MLP neurons of a small language model. Each row is named by its layer, matrix (gate and up: input weights) and neuron, and shows model dimensions 256-383. Each number is 500 + 50 x the weight over its row's rms, rounded and kept within 0 to 999. Numbers have three digits each. A neuron's up and down rows have the sign that makes its largest values positive.
A block is one neuron, or neurons of one layer that tend to fire together. Before each block is what it responds to, as a language model described it from the Wikipedia text at the highest values.

Description: Word-ending subword fragments
L7.gate91:524463465412452565505544557507466463489569509464522512513396477556536644461459499480524547374448477475562570496456499475556523525450441383466475582490507549564478547546491546511541485584568543475525408554586478542465505486536498510571500431483517521455489498520632440515500434411485535598537410437439425468495530515524576497464521642518502476428408475548524426441531468569482493551557
L7.up91:524504392466476443476433580471445459503472481479477520606485475560479486500419589525498564526449444439404407540519470538506501522527481450493448483548599381451547571537536516456459449517574440570532472404428406580593492552559569470496435438471531648523475506452406536533432519426501511445425459511519482564511548524527512536448455427547633499428506426588583496486585501567471527425442
L7.gate368:556412499383426477557539531466449466511554528522557550551516536543582566570606440532490554505496475543497523498426497573482467474486463554486506422477536433442551468473472496434576570522520425477518545440489475581510610505599562531481539441456481471571481502565427513493521552497551516508503516455592539457504478457512487493564546451449519511553499542375505580612518486446404448495498
L7.up368:541474504403408442494613601513471507422545494460481568455404437558436393565478496531508519422517467530474541522505433531556550473587593460474452505498461561412495454456564568462497532416507482485510451568484552538547535441525515538498527461455482413429440447470512532575572510496473435525461497491577554513475548482504466415479618528520484542500490474492558443478451528467470462539583
L7.gate553:559506535452436518433447572460535493433495555462503578593485421553503462489423511552486468479426519536496445589470442502523535453534522457494555533484450482556466519583437488430433467518475416481508446534497455586501574490515468512502503437497586471518584458492598456554525474503449577507548524537489482499560612543465515411543546541496539575532432605471542447482497540489463433429488
L7.up553:521473505414480431477493542504537404492608555511432575495493467585435537487506519391567505570537555503542552509575509457479445514437602487552466423479485507533582452459568471526428500473539515524527502513468586446465510458564463569492548571491504468565512495558435501488397512437418482493520510517471607543431481468531487447501492536564454555395497563515443581519476495506510394547537
L7.gate877:465476475509551483454552449515417474376480519515451582525541473581544497510487545568513410484515636547456536470474642467515604549531525468571467505492398543501580517443522545577428479400524484491567459529535499505491528502520473485483439506393494539539565470541432501581423538460456455485550468445444525537601513477575506495321458509582539581510446520484383467517492490503493512539539
L7.up877:508484498475500495506511487462440505442548453491517510585520582527550595448430480594486458514421479465425399538497550552424469562470437449481480363525423511479429508582511545512402482521516528554483438576480455388520499562430535494506511442559618453470395450565542484460461526434533487531563513489548504496508473477424548472519501467409541532537464511454444479467487522477494586515522

Description: Sentence-initial first word
L5.gate850:477563505567455444516530426455440581575530460593523507569505451450545603465523484472416540546422568554582531540416453477591552430414575526508476547502510478526427445517464588616503525530571464563432520473520494445454493563462481522529499390559466591478474429562518489415590521429556504475488451485493467486541369485513507545511485508445534480504475467544578368525504365525492402511561
L5.up850:539430524485542550433493467475469509630527566489545480458467450489446515439565580599409510587513430476496564448439476458568524455438476582472502563462506467584548496509525596520491497515486515433490494549487491460535488432575534558396458462453471499440527478579445490501540480487548468459581520514519503527504497616515456422485512528487491495562537428562389544531545464352454512473555

Description: Name-internal continuation tokens
L5.gate342:523491567511510537498536452472489508504494512515464539436508511512584547473486483631582484511468497486518418490455505444558505457430546509549504489504547552430484489578511486456461530422480469533506426525570424415534475480430475509514528481451406573538459516423431577422486487461634497480510415504430505466456528523502556525580542486405494589477454563495553425448521467568494480491554
L5.up342:474451545447528582564500437485550484524466561385405571401553452502534503470507484558527475530578483515500566513585545521525503459512471554553463569522517545447541516466530438528576455469605582593577507515525512453551586543497473518509466525498542607529477489408621545479512502483472521519483493502599572431570503513598411509545514570520472517453540461472557508555553469512565522591465

Description: Word-initial pieces, mostly d
L5.gate568:463442381434567507585512519475504425449484474525520542526535504431489522454509469556390531547443457383491522602484405525495511431518439458436575575444503461589554509503413460550489473512516494589500430550493369471587494487534592495491476574512478495476464536559458429524519500513549510599438442458622433471540469458490538535556594427531437476462431517433515435455566460534510579522509
L5.up568:516488457571482467431524498439531607535509533406533495394523480392434553439543530607494483437530432428380490531510456540535515419481456458555539592507471374430465610458477458552517596421547474532563472482499499485527467590537528515446506624513571497498464584513442558510545499477436390624474457445497419441480396549500508515548502431470533447544562469421512477354533511430544545461415

Description: Possessive suffix after entities
L7.gate30:500501456424495477503423430478525466479480546503507533577479560557521483514538452465496483489486464508536481482460607558451517484508497532392527435544466465439480392516569535488494467538513545554488502498466429518534609558454503517567548504483404566503484516536425473520444565454417532443507586568516437495484503456545465581443441559513519479543542537488460491532454415499497516489502
L7.up30:440359436531526482430555564444446479512535528450547504515517512536522512554459475528497395517580487428567614446552499470584411620525521548460520465506571484534410513428501525505557473547467459437580536553543508521457478479552531555547465550476565445455471545530407525546578584551455430549538537426481453507502503518486556526565481527546478494460464471523540464493457621444489502547548
L7.gate164:453408403416512503449534474500462478525583471480450539481441509552439422462466466473415452522568500554430540527456569529439442493483538486528548478529546511500512459443490535629580496562500607407485480492415520585544447479501546623588564398468475426572435318524481557486543542437580400491531468457583461512504555482549469415518480545492380487508437523433520495529493520559505456412550
L7.up164:519452485465560482439540511456447453497545501449493479530542505425534467561495512509433424484531485598552539514452497508602525424563520505505584586500522462507476552531545533572467526393391552568515510487450511489496497491528439440428448552477432568500483616493488540578474478517423544466479517538548627570496485487504475542438493538456514561535506443489488508495570433447422467425521
L7.gate170:514494498466510518523461536480528501541513553484487578554516579487420552530488545538464519578539522515476483540464571556491409564493526558528473458477447487548517452534494530440468513539490484432449539539500536450435538348503427493513587568478501457483438426528480422442602547558491494517432456482495633598506597564610522518548531514447448482656497615458551389525497466458471548462465
L7.up170:565506516476522489562514530584543523486499473526456525566436527488447493528524479568574476546492511353564485511526517544424537485525628491468440492493391515477494488446473487468511471443505499474487544526530485478568517525529486489483492489580606407509488489417435482496507557488532437522513554547578476466484592532355556577470423390630499552497609468397553481531501483567476531534495
L7.gate300:545447427490520612499471482550453522505457500484540421505547515562483501502544435515370549515585449539563396477647414508539564528557390567547445490468519498444418557515403450509512496552518485507663547508465473396460587581506454552525525485442546499502470523482487485479458478484532514524519527454488522455466520554512572540455503532516419523486447495519394546465489459497572440594560
L7.up300:471551449456482451430472476540452474512467495486492540578494452469395458520495510517483509501572495538587508521548499511477559589487520552503558468510502545432442491498533514485473490463476448501470574480495452528507489515523494542540467393574405623496499453476485464532488611480540501416482571485586539410562563546461516503512424542549639565484485438446486500560518418514556471493461

Description: Hedging and connective adverbs
L10.gate183:486500536518511466512514462477434505515540507515490567503498427524598532552577403510487500507535558419501546506471454537389403469529473450485479511485474518547433555498490492466592516532453432466362460477529554537566468590403481472566432434513471484534475530518424518422588550520493519545499470470496514544497396461560546485532509588493420441495571472461528485456510571488565470447467
L10.up183:522455532530510591486416496435515568510439476581573397496527426643548560494582487442547416596481423512546451513492434466470444507570538478522449481517366500523558492450488510443442528516405497504506505480532478524535495471500531467523500448568411420564519523591456529497463507506459438527508494435575442558470444560496447421473354485476507506527611550541498476462521490515544521478433
L10.gate323:450519507470595464454454496397434539497560455551450490548463517499450536578515496515527498543415505426393590496462557504444575561562586393455485533461403396485488465527472467513420493538549447520503500467476464483450486459540443397525581421505429494420446419475486482503604514462513524507540518445544491475574537437502409443495613481497473489552438501488472555534559545482499552450540
L10.up323:583613550526529507603526461467577473524508469474500549486472524518453464453500449516488507470552516393497510680424559542518563509540555506432502576466546508500510450537533484448450491438521537472537412472529483517466537529514517638452526505453464518532491482488504428423547592531459511509548538527512517398554474516560462460419581493495477463589515445535523491531539472436523479482586
L10.gate413:480589563511490509425462484415420495492470448538481581521418422473565515476452450545446485492495576545529600515479567513490432446448562460483564560511437561487492352531550592577448557489488428465517516432541501462491505484520460537533503523428499454521471476512524516450454531495513598493537459497514455463498512505435538475490551515476436513530464474494554511534430530427589442345543
L10.up413:494484569491493411506594416490458437552454472517499581519441511440552425515510509484513468572532516493542536528557424536477504522424559515514530495464538517537452631437490445465544549533466385459508484454545540524440468509482463514412528433451459551526536467531514485473524549523542507371458450441528534481555495544551484542509589559491459428498415510550471598554459486433509533438500
L10.gate831:507417493433421641415585438658500487546482489529566540522557405437492498483504484493536487489569427478415416459508495595482523429406544472491552475502488457448540555476469495567493639598460572476461485458549476605499505535423444547537478418430447533533543486474526487465517423582499505457449529505579433408498506485482515446478489508504458522548481483543545643609503548462520477403490
L10.up831:538511518515492513462503441462497451536508564559527491497455438461604467529453521408548531481539556505577550459512457447490472508491460450621532460499520517495433590407582557464484506512554546501485563502441551546558542537475504395588472474458530577530473585573544560394515584450540490475445470509510528506415446482527495453434542560428519525472417520559489454561479520513511514393546

Description: Before a numeric value
L10.gate44:567499503458574386561488453593611461478519487521532602456544494334512483546572515587464508482489532556559472524464464494474488359476578519500549469503477483431497515555423471484449597496517426556520534486489495566601505478420500396547549536515457553505427489443525477527622542511556482561626383466488553500532465523448449518512519532459465498491489541532495468466541433500500514516567
L10.up44:535450452578510500520471499503441493492453524580416552533447539485550516491533497515568463523522404509518492495526474549535511483461455495567401446507467482508498431531405434473535592490557365437478453571494496455477504631466505385497467481581486500395562400528486481516479475543528536502481536481498509533541526506463486573559503566569409482506548468614472531521563501535512536487494
L10.gate307:532522507444592507499523541548484536522546461542484533547541545426460525568503430505515562505466471514591650555437523469431527519514434424540476532491395498502483479481517592606509540600506506574515511556507490468531552556488463450506544434512563549557564510454530411528532495427612518541472449534539452481546418484440510581488467359531484430526499470451454518453508495474393488466535
L10.up307:554471469502513480500487423463568522572466461568465631485508450443374552417593499562553574532392539516562526528503469527489483462548518478513450437463544457496462511532557510453464430561447535591425408602533492544669579525515542468537546620578448491505505497482456502478511526516473465455508413443529542458505386522501509577525486497515585398565525432551506530365518505478458464436655
L10.gate334:439424450508485453469457425475545540550461489511541468500408543433513535515477432478529510511431579505486513580481475477498439500506483463458584360476537414476508549525609422446475514502472496579505518473510560528495471476570479397534545541518562508470401511463470613431539562498599522594506538369506504444471549551526521493544590459446446378461596510520458477516532561517477466546463
L10.up334:444516434558559475529522443527472504509554440477540470463468487499554498513498533502510464483533393510471504516481465425560457390486537390485603502481486479464504511538475455552510554515497504531547451501454525491528484512560463522460463579518414468536458606439522463453480563546491553493483474519468446551461562498455527528456474514452514486547477528484438599489506557594437472472516
L10.gate895:447485444536561514486569391463406490587576507514419488440483547488437487538455442551498488547572495395516556505452495435505492489414532600529440438480611379451489516533514467596498538496535476398523559541483482509655516486461445496467427518495516524412501517480476560609517513561560455476478431541493511459488410523451420462499491463403543477471551483448510553437460537463547478545568
L10.up895:418496613481427474500467568539470686567549544585589498617478492523460470519408485461464425624499512493577487556478507528499382579615465459624524420469518460554496460466482572503539508579506445502539503505460414505533496447473513498493439506524435567525577457499509573476495534457556513472468544556438452597478512514531479465492510467583463489480488417548517555506423565512591427458497

Description: Comma-which relative clauses
L7.gate236:606479507488503505529452488489560461506535563487479631517514491471511504432504467532419514441480630513496504480500525591487548468516608476414485485481476493513489510448475516443538432516602559409483526505495492559521519585533511538468516502533594514536513469545506475449467474422526470474595547493503508530525626555440452515495469548477490552565361580394426428490495468457484516431552
L7.up236:436533489547507577487517466453554506513516472508491547428592502493585505402476524529496563552476504443518457428454472470500507496509471462452468497499465565496533485520409503471526407594535404467494477534440584496456517496457501489487541513517530505459497486542523527464466524487501476541513597533573449527533477403482452420529521498557549437454512413467440548561476523537446550359490
L7.gate572:516404477458457393516470518535479435480487546534498548534532520533560515529539526459498524493487466451548514457450497522542511426558507486507476507505519490488543477429529559474510560496442518496485456405458484443547645472492534497520515572374525429543469479486487477563451533421552505480621549534513478512469517528466386451585489512487520459544497515480559453568560468504482560457486
L7.up572:495513503542454452460587497558557465535532459500502398468461513463526480412573457524579564538514580547553509489555532502509523524495482466448479515461509505457413567556475477435493498466594499497551552509516353500442509500484458560483473440489559514464450566486459457510540516450486444490482451523485517572513510577518487612483518472465503516509534508467508487474469519448513511476433
L7.gate785:516519492459562485442484511520518355522465466535626532506585399581471580494545473498552511584473548504539474511448515404481564457378457477468526459480523512529491530461487489509390589497455491510386418473454561543471528502477426563514513404447549508474548571454489546535535528524512520358446463448448447483475407516497559580561488527417489404504482608417487564537554453486490487403541
L7.up785:482442505448465565616438555447505509483518516514514581530438408582456596489581556486590562556584555434469482457518526528492498462458432523394520475546471383577596481415603531528481549436568555518506541467453500438424497526453561578472497488487523435521463487470535506490517565527438533506526467487451502458537431410534506524482466461464489551462461423509541589498469498442547476465589
L7.gate887:477511508494525503453475530549480465456549490502486486508612519538511586551464566476556457466527521451501500535512496527421583528518445424533550604507507550520537438469487542567547554433558494434522382508448515522531493452393423444495460479485506397518426505467469485536512483432496485561556514400458558509521528444518500585529570439547561457529490522532452432469523433611507495406540
L7.up887:419422514432439560618455513514436592450423359509511503520466399568590478506419473401490462481565501483436425501575447562523504516478485485493482551509511501555507499497470565451493537525572466482528434547511470537461488459425441536511445529522511530494455522440511426591578503470605477530682566454477521598507585472448299468424441452525520470489496435487406465554470535533408528552464

Description: Anaphoric clause-initial determiners
L10.gate178:524498516464587553433512483468504499583576479558499599481572548540354473434480519514414486539497565448531518486480520480486592431407554520439506527483504397521494496463449548581492511509606506581374533479487488436521602452441574479548564525484521497469490412518430510551643470506504455507556467472466523507538485428518484559521541508495500557443448548448458517463539530509395496439487
L10.up178:370512556479532551538355417522489520548460588494535545526492477475428474457429438524535534493529468444476494462461468520602484411432525432501461456509491462439516553561511653446598466515488493521516429527529506421435538473427483534485565522560513459402463571453463538424551411552505546453590427436419546545533545515419457430425539493555513536527460513408452492502561530471523476568506
L10.gate273:420552517472553583489471509478444497505525486611569562566501504435556549533510512526507470488534442495429536490483547506552513466552466538497505550508450484402480516541454581545438456551544452505475547504442484460522557536425463457595511426522362500501459408532389526506465494462507542488529436494549341509529418555495460467581551453462468403458481508502511490474400503495493457441554
L10.up273:470460551510454537563425529555483532530448591501468575452474429487407474492415487439516452549518353506411444462466494508500456568543554500535565571581529459487423533472522439539514492438452616472447552550564509459455495556448518550477498493557457458487544500533461511600452450581482504517471494509519445536529448451513428518538463560469543471514513459543493498455517545505474485505376
L10.gate468:486501471423483577444393507436504490608499555604473528550505478517482499549424553567528427477509526491539494502532536515485494412498464519461492445435467463546529579566561430526517484451570495580545489514506544428368566551471452544454482390541564372463537442577460511508456486440447513494516537585556482471440530409534485524574562498584380488505444523460491529423543485487583512471515
L10.up468:403529503411522513496553546567496582518526497472519520459506487476429467561520516573557466533535395521515486513523536543536480459450552529413464527534463462441507449491511588573521526447507511509462509513501542444552601492399477396465520543407454464505543424482624624487531554541507557412466602520560485542510537445462510484534467521459495470479589430521488415492398456436543456508554
L10.gate690:396508532560502514443459469423474559514541470537578531536553531461516498516485512529495478459544553460536542419512465503446301514499443486492540520555445430436517450412557514524581421485586468429499508450506543546459516536465395519495498473437590478482470497562502487539463531505580480453474457537539547432480465516581519503501484527517452509481462498454536393558497479433560479582548
L10.up690:489481416518469446514401583554498469576528523463561503431500437484499654526519627521452483447510498512498492495559425466451502453488479595495574547467507565499519481532479517373484482493634537514494532436560521471492508525543499517508548551462567541614512437528533549519576441519503581359573525506600534577491498547472468465512535478451485641462538644490491458556526411434481548501541

Description: Second subword fragment
L7.gate139:477557527577521561458517514501512317570524582548573520452568509533381445481542480580457466448522566416570455503499421530493476524473547582481512524487465472520469549474513488481547485565451464485471431508527466451465528505493584419515457425499441439567398456462514454520519453447499503449436483482492477536467518479425513525544468473525481481537510595545447487509517429524524532429380
L7.up139:463558488544511529515554470483450458531404542485585477561562567451431508489394559556528476529497418470375423486472453446508521457468485567479438608500490488437490472428419490473504374504456542541494541474453432513495502523526496455436375550545485560495480503441494516611551491459575548423447440523540435532481536496627535608516499422454568552490439552558495505565539445449476526482478
L7.gate688:516495423480572543489540457476569517507493557544521480524551554516426518443424457521535524468415541579455422477454448366492520393437529541464495472469452469428447455654408522530510487525430603522500472534559516369535496445499553553506457482529395492463391471454530484611581574479491507460425524498488553545491388524453489575507450413448467546540499600492508574574486424492503549475509
L7.up688:533620522490522529470509506484512432608508461644481445442453474540493470450462464551532541523412499529514476506493479449382560548514492535540472430512488483547457506510442542574473515550490542485487451595473522488519519464495479440460421510563547498540500486530514517517551459507479553449350550411479573521443518581576500449467473454571490524578530496542462530512618461426519573525477
L7.gate761:496575491515505525472509442534451534478474511516487544553528496467426429485473574501464583479418480532477471389540403434504553406519532529503410604477598452466434468556446570616463428508413513466546400491422522473518479460459479394544460531460450468539515500472486496575527443403499507493440508539590489673528486564497530484504472548516442522503490510465550497540499565577476497495528
L7.up761:376511486488462545498453455441464436399492443499555474471473518497479506463457498537518511537531403565477402437466411468496488477557615480530477496545539567421495441486440565539497505493379509533565507516493531450482480469541506389421448555455524513615507530489493609579500459522491463454501612508499498603457458441602429503499460488497481528541581449489555458515635612564470543529576
L7.gate888:544464519473523509533527664554373373493451695505537493505483619521448476541459424565447559599463411460466501558497452513492530474465495545486524424511574505468531547550531494511432403607576528553529581520569556453578492580522487490504527412474544519554472463472379543539561545456457498500539513480544489552468530470423535449563442514493526575590502583486489530534418464489474507454508
L7.up888:575414505394517577504471519605520413499515550501505417512491549478454418388525513421481463556570481453517506479428411523509510552538440494455429572510468521525453579484461540523562562511493503562541478490480436474521554501575562506452428550533550541541458488520525425620532402466417513425425557475519397533603450430505503565510508495530525440554489511418564520594466548449501502531433

Description: Word-initial fragments, especially d
L10.gate262:416619584556512582572504455631525481402491467434496432504498598494507467509530436563484458514563496477576485465570527531459498526473499471528453498466483456587498513499507523555509529549532474441498513524554388517447530545523471474424487487458571484540536483396528478444536494528543448532583491502560427549555430447535499512531510386465498506513577462465421555441520474544496494545516
L10.up262:507401510376565538566530495557479480497406538543536508502562413509448442458461507536528477537487523511518476485522511501536522550499469484610512499410454560430405452455569512543512466451583525415521400521486533585489495520460519476501458500447452516425436514405426533463492542500507493517542651464513456482496596554541497560642511521443517574474535516503435494483488475476490477496429
L10.gate320:456397486334528595510505489621478501478536553491498516485473543525484542529515512471521502444496473533544520494438589516452577443493488534532522476471464514476513451564547534509575479581605513514483478388531555509465492554522619495515577454557541454477473460483494449452535517451433526436558493454487564508522405475475566457491629460455454596546437539507558429479497442542500591496610
L10.up320:422484524493490597504536521446523458655499541498427429494460492541458555511435449440470556460539454547484450504621535529478423504478553459555512503428440440478530549497590391526502449645436552488442542469463489494557511450590531533498478443503487488509521505518443573442499437545510450443519513518510429401444531501480487567489593488425389481489505513434515599473426619485556421435486
L10.gate569:465481532508521492456612501511489491514483485509467458495542516513501416517494539525508533479498464420569446505557513506510521496479462570517540517499471487488379465415422475434534559476530518423484502465391493515473466507494475518433574451548525446545521548515493411504489451436527581484459487404555509501502466576516525420587562548449515508524445555443557424442517430477412564486540
L10.up569:612482491533485540425494505506519403580467420521590537502431550544551563464482562621510581609489551462564408494466503493570505431565479512426559485454475515469450486511460478498541458540455508541414609456517573512492533489525522478502508510524473582548443419502530523446523515428575463447412456502513477525507493496448546528440471455541563449463467475570466521492449463479463538403445
L10.gate672:573460504532569498518522487589543556557467520521558544514517470531533459499593638482542476507611611514515458465492544533382494418503545556556492519471549524452581469523441482484499547535550491587428497528585476419570547523524468448501559538568432487559437498445534514523612482612548503448503487426432523440477491485506527561495530519535460442511492510423510501479470514567636493526534
L10.up672:444404465422462539584501550514492441527499529449584541623341492521468483487577486520584489475501562603533421497504593569510446579470505469450485574537522525540598475527494483492514612475541539497449532500493623511491525577617487559451398399600542482548474533575560450445471476635425478534591457490535529413528494462499444421470550523532428430569527600527450434530483475551522555520516

Description: Surname-ending subword
L10.gate221:499544479457433481424509567514521510632503520530449470542476460458590525561491474450501397465413547374537538559529602454516566603422492576401470451492503492489448473534415449591488511442417502498513559513442408512473549496451527531489511487543539477502498450459496559492535511446546448448470568524542592562517417454506468519480479497433549560472496484522456596507442596549473526469457
L10.up221:617519410397507506449490495485473501419462446493583453474474547468464469507521546495506584473446562460537499597447480466474552513526463373383559516483525516497492510511531460548392467511633474544524461458497412420471478549518475462558546428540475460584564477500437536496570469493493524500485517471603529501522485488482540557459551587446473475545533660480494372565609507521465512555483
L10.gate235:592553408401580481525406519564588469465531522594501558607406469515534505565520453471600566579497508501510443496509487445532532582500431502383486368497506429459548540498461556515550438485491458544592483468524459512436478448493451485538532521493581437447480486472461485507575435533415556465515510523563472563491470418501528476505512560592539526471584552475488424426515489439567526501516
L10.up235:540508451493475555460494506526484490459520523455452540545479492548500510496531528454544461494431418511532390367537459592457490530472519487521540613575538474517511541447486585519531463484516470439484522525478493503439474563567533469546389523437556446468475576621539508588484462592497421406470606547516479482455442482512479527470458519469549540452500554450528446546545532546495499573477
L10.gate506:424470414473445508468576484505439439554556504486478591553558498569459398455460598512538489544492554520455499527567403519488531526516496425393539576470490496557555473439421516484471446494453481547527468476441506483511512520426469498470536491470583516605552523488456527495532486513427588448512548463429522499391477503550505579452469505583451548481488512528574468538547485526489393551492
L10.up506:514535512434534569472558472548518482504522504546553575525569545489501469481512539482587433538394528434549450515528506541541537478556487512535504479487468443471570472474432433541440495485518471525450479363435488483425486569497524477491570490535547443457482429534509543462485472461497436435586580509495489508468478526594417503425484432675488537486444569541461458531560494541550473514499
L10.gate780:506404458462494523558547561533601541459483533395478426577479449515481485495613550520537547414419451522422484526451526475574532535407491568472459473535550544510516577552451562585548526618472511522535545485442428480518487534459504646516474474478604464537572528513589546523585585543499503483475582543502478535532538471564528528486562427524533574534521577544459445564464496493525537578365
L10.up780:536606522439515518471424586472455450461516514636429534524492473459538443509552367481530502513596535379562453531581494521520443563580492499494522488433484525529474515416531481573520503506570558459560460465494503527473517452510480501508539545417566493525479518518578517419523415420481499462581532442575566530501497557535455489546426564484479429540513504449559392462497453447475479508506

Description: Word-completing continuation pieces
L7.gate299:489515530427545581493528479500488444524455456461438503533489498444453492507491504526532476550514549481491603491526579549532630528450503480433376422519502431488461482527556424509580617537493514415525469460528474570488618490547531475439454496544523485500496467510483510549381486476497450457524426511488529446495469472624404490514502521469401451518598516528500522562487502573519392496499
L7.up299:509529499484543500540497504419413598528468471540466481487600501535554489502470586453443617589569466533504484430513466509509547547525437503516528507517448473493502456608606469559461504557388495470569477399476618534487505499525508523520510558400471448511517456560448383469530621461495441499560481517517478478499535397466462566431486455503493519530502449422568440498426476466391460486518
L7.gate562:473495634539488459390496422464517500486488516355534503463521519520483452504517576503488528414490586479437534527489506464498497368465499471533415548463478493515473498507582457587522482509456498450525543494449501453522526552521454565483478502394473309509449486526423564452614457544504525487459537530508577489528401574521539478630434492519496447574530499434593476622504451449468453550504
L7.up562:533578469505563552477446500618507556471544534526627521486501367374561428534516458577547504431500478461477454461478465498540417510560443527503487520526556534479402558466566520450370552397496480414479534493478378523503553559509545419476367502467359475535475445456544471546470495486463528478529438516483499502521523462512467482470484476419568513519463468496495486445608567506575552446491
L7.gate747:430436510512609571463473604530530481454568434516526553563530505556522365495424471512511492471449550503445524532473542469557499424456526438450425548506480473462430486465567469521486528524412449523432580442357372499496466525514436470502545532457438443487386511465478571534501411456457540433538493504546514519539460548644521430596590569430483525479494563508554494546579492497500412391526
L7.up747:492553498480483452456434502501486452520467406464481535522558479449439375425474493491451475536602490490520473534521477519454535532550453479513438519514553484440480454549474499311570514488491452494505518473494420464580410493482507505515626523553515453431577598480533474562576497510411451464429494499540629522492493499515427493534533494461526520479591406543460483458588444445498466477371
L7.gate772:415610507507475466528448528458450451517534433492511500484546458492465477542602513420470538476455577420425541478515471534535478510494492457467502466504495474506535489475547399375547540481531457528490528482387518416466555527542449556472507460438497469484543491539529508500409504524460556463469539371445579481534456441548498484530449514488508423513450596514491446572451480487498417479487
L7.up772:480519469517564466486395457461584517584516476426502520502454495568489536506416549424527379587531573511511500533542418581514501518542564458406436453492494498508457514610549427521458446497469523435468555471512444502427518542479480405505470486551480494405394449474451550484523557372485547485526545499570492438571607460574502533567514516426561530479455447524514450568512485448519567544483